MLP neurons of a small language model. Each row is named by its layer, matrix (gate and up: input weights) and neuron, and shows model dimensions 0-63. Each number is 50 + 10 x the weight over its row's rms, rounded and kept within 0 to 99. A neuron's up and down rows have the sign that makes its largest values positive.
Before each neuron's rows, "fires in" lists the words (lower case) most often at its 100 highest values on Wikipedia text that the model never trained on; "fires on" lists the tokens most often at its 100 highest values on Wikipedia text that the model never trained on.

fires in: "having", "has", "had", "record", "limit", "have"
fires on: " having", " has", "limit", " had", " Record", " have"
L6.gate170:34 38 61 49 47 55 52 57 51 39 31 39 37 48 24 59 50 31 44 53 63 45 40 46 36 50 37 52 63 47 51 56 44 57 35 43 56 45 37 28 49 55 40 47 55 45 56 52 59 42 33 64 51 46 46 43 48 58 67 70 50 40 49 40
L6.up170:58 43 46 56 55 63 46 49 37 62 53 51 56 54 49 41 56 37 29 38 40 46 33 55 45 33 35 54 37 58 40 52 46 50 52 40 53 47 37 51 39 53 39 42 41 54 34 61 46 45 33 63 51 57 52 64 53 68 50 63 48 44 37 51

fires in: "as", "assurance"
fires on: " as", " As", "as", "ces"
L8.gate109:36 51 36 34 60 45 31 50 62 68 46 35 49 49 69 43 31 58 58 39 30 27 31 46 46 54 51 54 54 53 48 74 44 61 49 56 56 63 70 48 61 21 63 62 56 50 43 47 57 36 58 54 37 60 42 51 59 63 61 48 59 36 54 40
L8.up109:49 53 50 31 53 38 52 46 35 64 60 55 48 53 46 52 37 54 59 41 65 55 50 62 46 54 36 55 41 56 40 51 45 67 63 45 29 48 65 46 50 51 48 40 53 23 43 30 49 55 36 49 58 50 36 45 65 63 64 59 55 34 55 61

fires in: "has", "had", "have", "critics", "led"
fires on: " has", " had", " have", "Critic", " led"
L4.gate181:54 45 53 40 77 53 59 59 41 57 46 37 41 49 36 52 47 44 48 65 49 24 46 35 64 46 35 59 47 35 44 62 43 23 56 52 44 57 43 35 59 51 57 55 46 56 46 50 44 44 49 45 44 70 54 55 56 36 52 67 59 52 49 61
L4.up181:26 55 51 63 46 48 61 51 34 66 51 61 49 51 52 46 53 57 46 53 47 53 54 39 39 39 48 50 44 37 45 42 43 32 29 60 35 54 51 49 67 49 51 34 57 40 24 70 40 50 40 53 34 58 63 66 56 55 38 50 41 43 31 53

fires in: "an"
fires on: " an", " An"
L4.gate111:62 49 38 33 53 56 69 38 59 51 41 49 45 57 57 41 43 55 53 37 39 46 58 54 46 74 55 54 44 34 49 55 43 65 58 56 34 41 54 57 44 39 36 43 61 43 39 50 49 43 28 48 57 45 58 39 49 40 53 47 63 57 46 64
L4.up111:53 29 50 60 45 42 37 55 39 55 53 57 60 45 54 41 42 52 41 43 30 37 60 32 45 50 35 72 68 53 46 60 66 42 51 57 46 46 57 47 40 57 33 44 39 55 43 60 56 37 51 55 48 46 43 45 41 46 39 43 39 45 50 36

fires in: "the", "high"
fires on: " The", " High"
L4.gate63:51 36 53 56 48 53 47 59 41 41 70 44 45 58 53 58 28 43 55 46 52 42 62 74 43 35 31 43 51 60 57 50 44 41 42 35 53 52 61 59 63 46 52 46 56 50 53 65 55 33 49 57 32 65 46 61 57 31 61 53 63 47 53 51
L4.up63:58 47 53 47 56 42 53 56 69 58 52 27 31 60 49 50 50 39 56 49 64 43 57 76 42 50 27 38 49 50 50 46 56 38 62 50 47 56 57 58 63 50 35 50 64 43 49 54 52 42 66 58 26 43 39 62 40 40 51 47 56 32 58 56

fires in: "as", "assurance"
fires on: " as", " As", "As", "s"
L5.gate75:45 50 52 48 58 56 41 52 50 33 57 52 59 43 50 54 43 53 47 41 46 20 42 54 47 57 47 54 66 47 48 47 54 66 66 56 47 58 50 42 50 52 70 43 48 62 74 36 45 53 44 38 69 57 58 47 35 74 53 50 36 45 50 57
L5.up75:37 47 21 35 36 43 52 50 49 49 47 48 34 40 52 39 52 45 42 29 39 38 37 63 28 49 43 46 33 30 43 58 42 47 53 50 32 38 45 56 62 48 52 35 44 39 31 62 57 42 44 42 39 46 51 54 49 39 59 52 50 55 55 65

fires in: "have", "has", "also"
fires on: " have", " has", " also"
L8.gate167:49 40 42 66 38 46 46 37 40 46 39 63 42 54 49 57 50 46 62 53 46 26 35 47 52 40 68 42 50 47 32 52 53 36 46 68 40 32 57 36 48 49 65 52 60 45 45 66 51 38 46 58 76 47 47 66 61 48 50 43 43 39 67 46
L8.up167:50 60 50 50 62 42 56 46 68 60 56 48 65 40 54 43 29 32 34 49 52 49 49 46 36 45 58 36 23 46 44 64 57 61 38 47 48 48 67 48 51 48 47 42 23 56 52 51 58 58 44 48 51 50 53 61 45 58 47 55 54 32 52 57

fires in: "has", "also", "had", "having", "have"
fires on: " has", " also", " had", " having", " have"
L5.gate48:27 55 60 50 50 66 57 56 31 51 53 55 43 47 39 60 44 37 45 40 56 45 50 24 62 45 26 30 43 49 57 60 50 36 65 39 48 51 45 35 58 44 41 49 19 45 49 51 60 45 47 35 41 38 41 45 64 33 56 48 43 46 48 41
L5.up48:48 61 34 39 39 59 58 51 59 47 31 53 48 60 42 49 46 46 47 58 51 47 52 43 59 57 39 62 50 47 49 18 65 44 50 61 38 45 40 47 59 49 50 52 62 60 55 48 48 35 59 65 45 39 36 46 44 56 46 57 65 46 70 37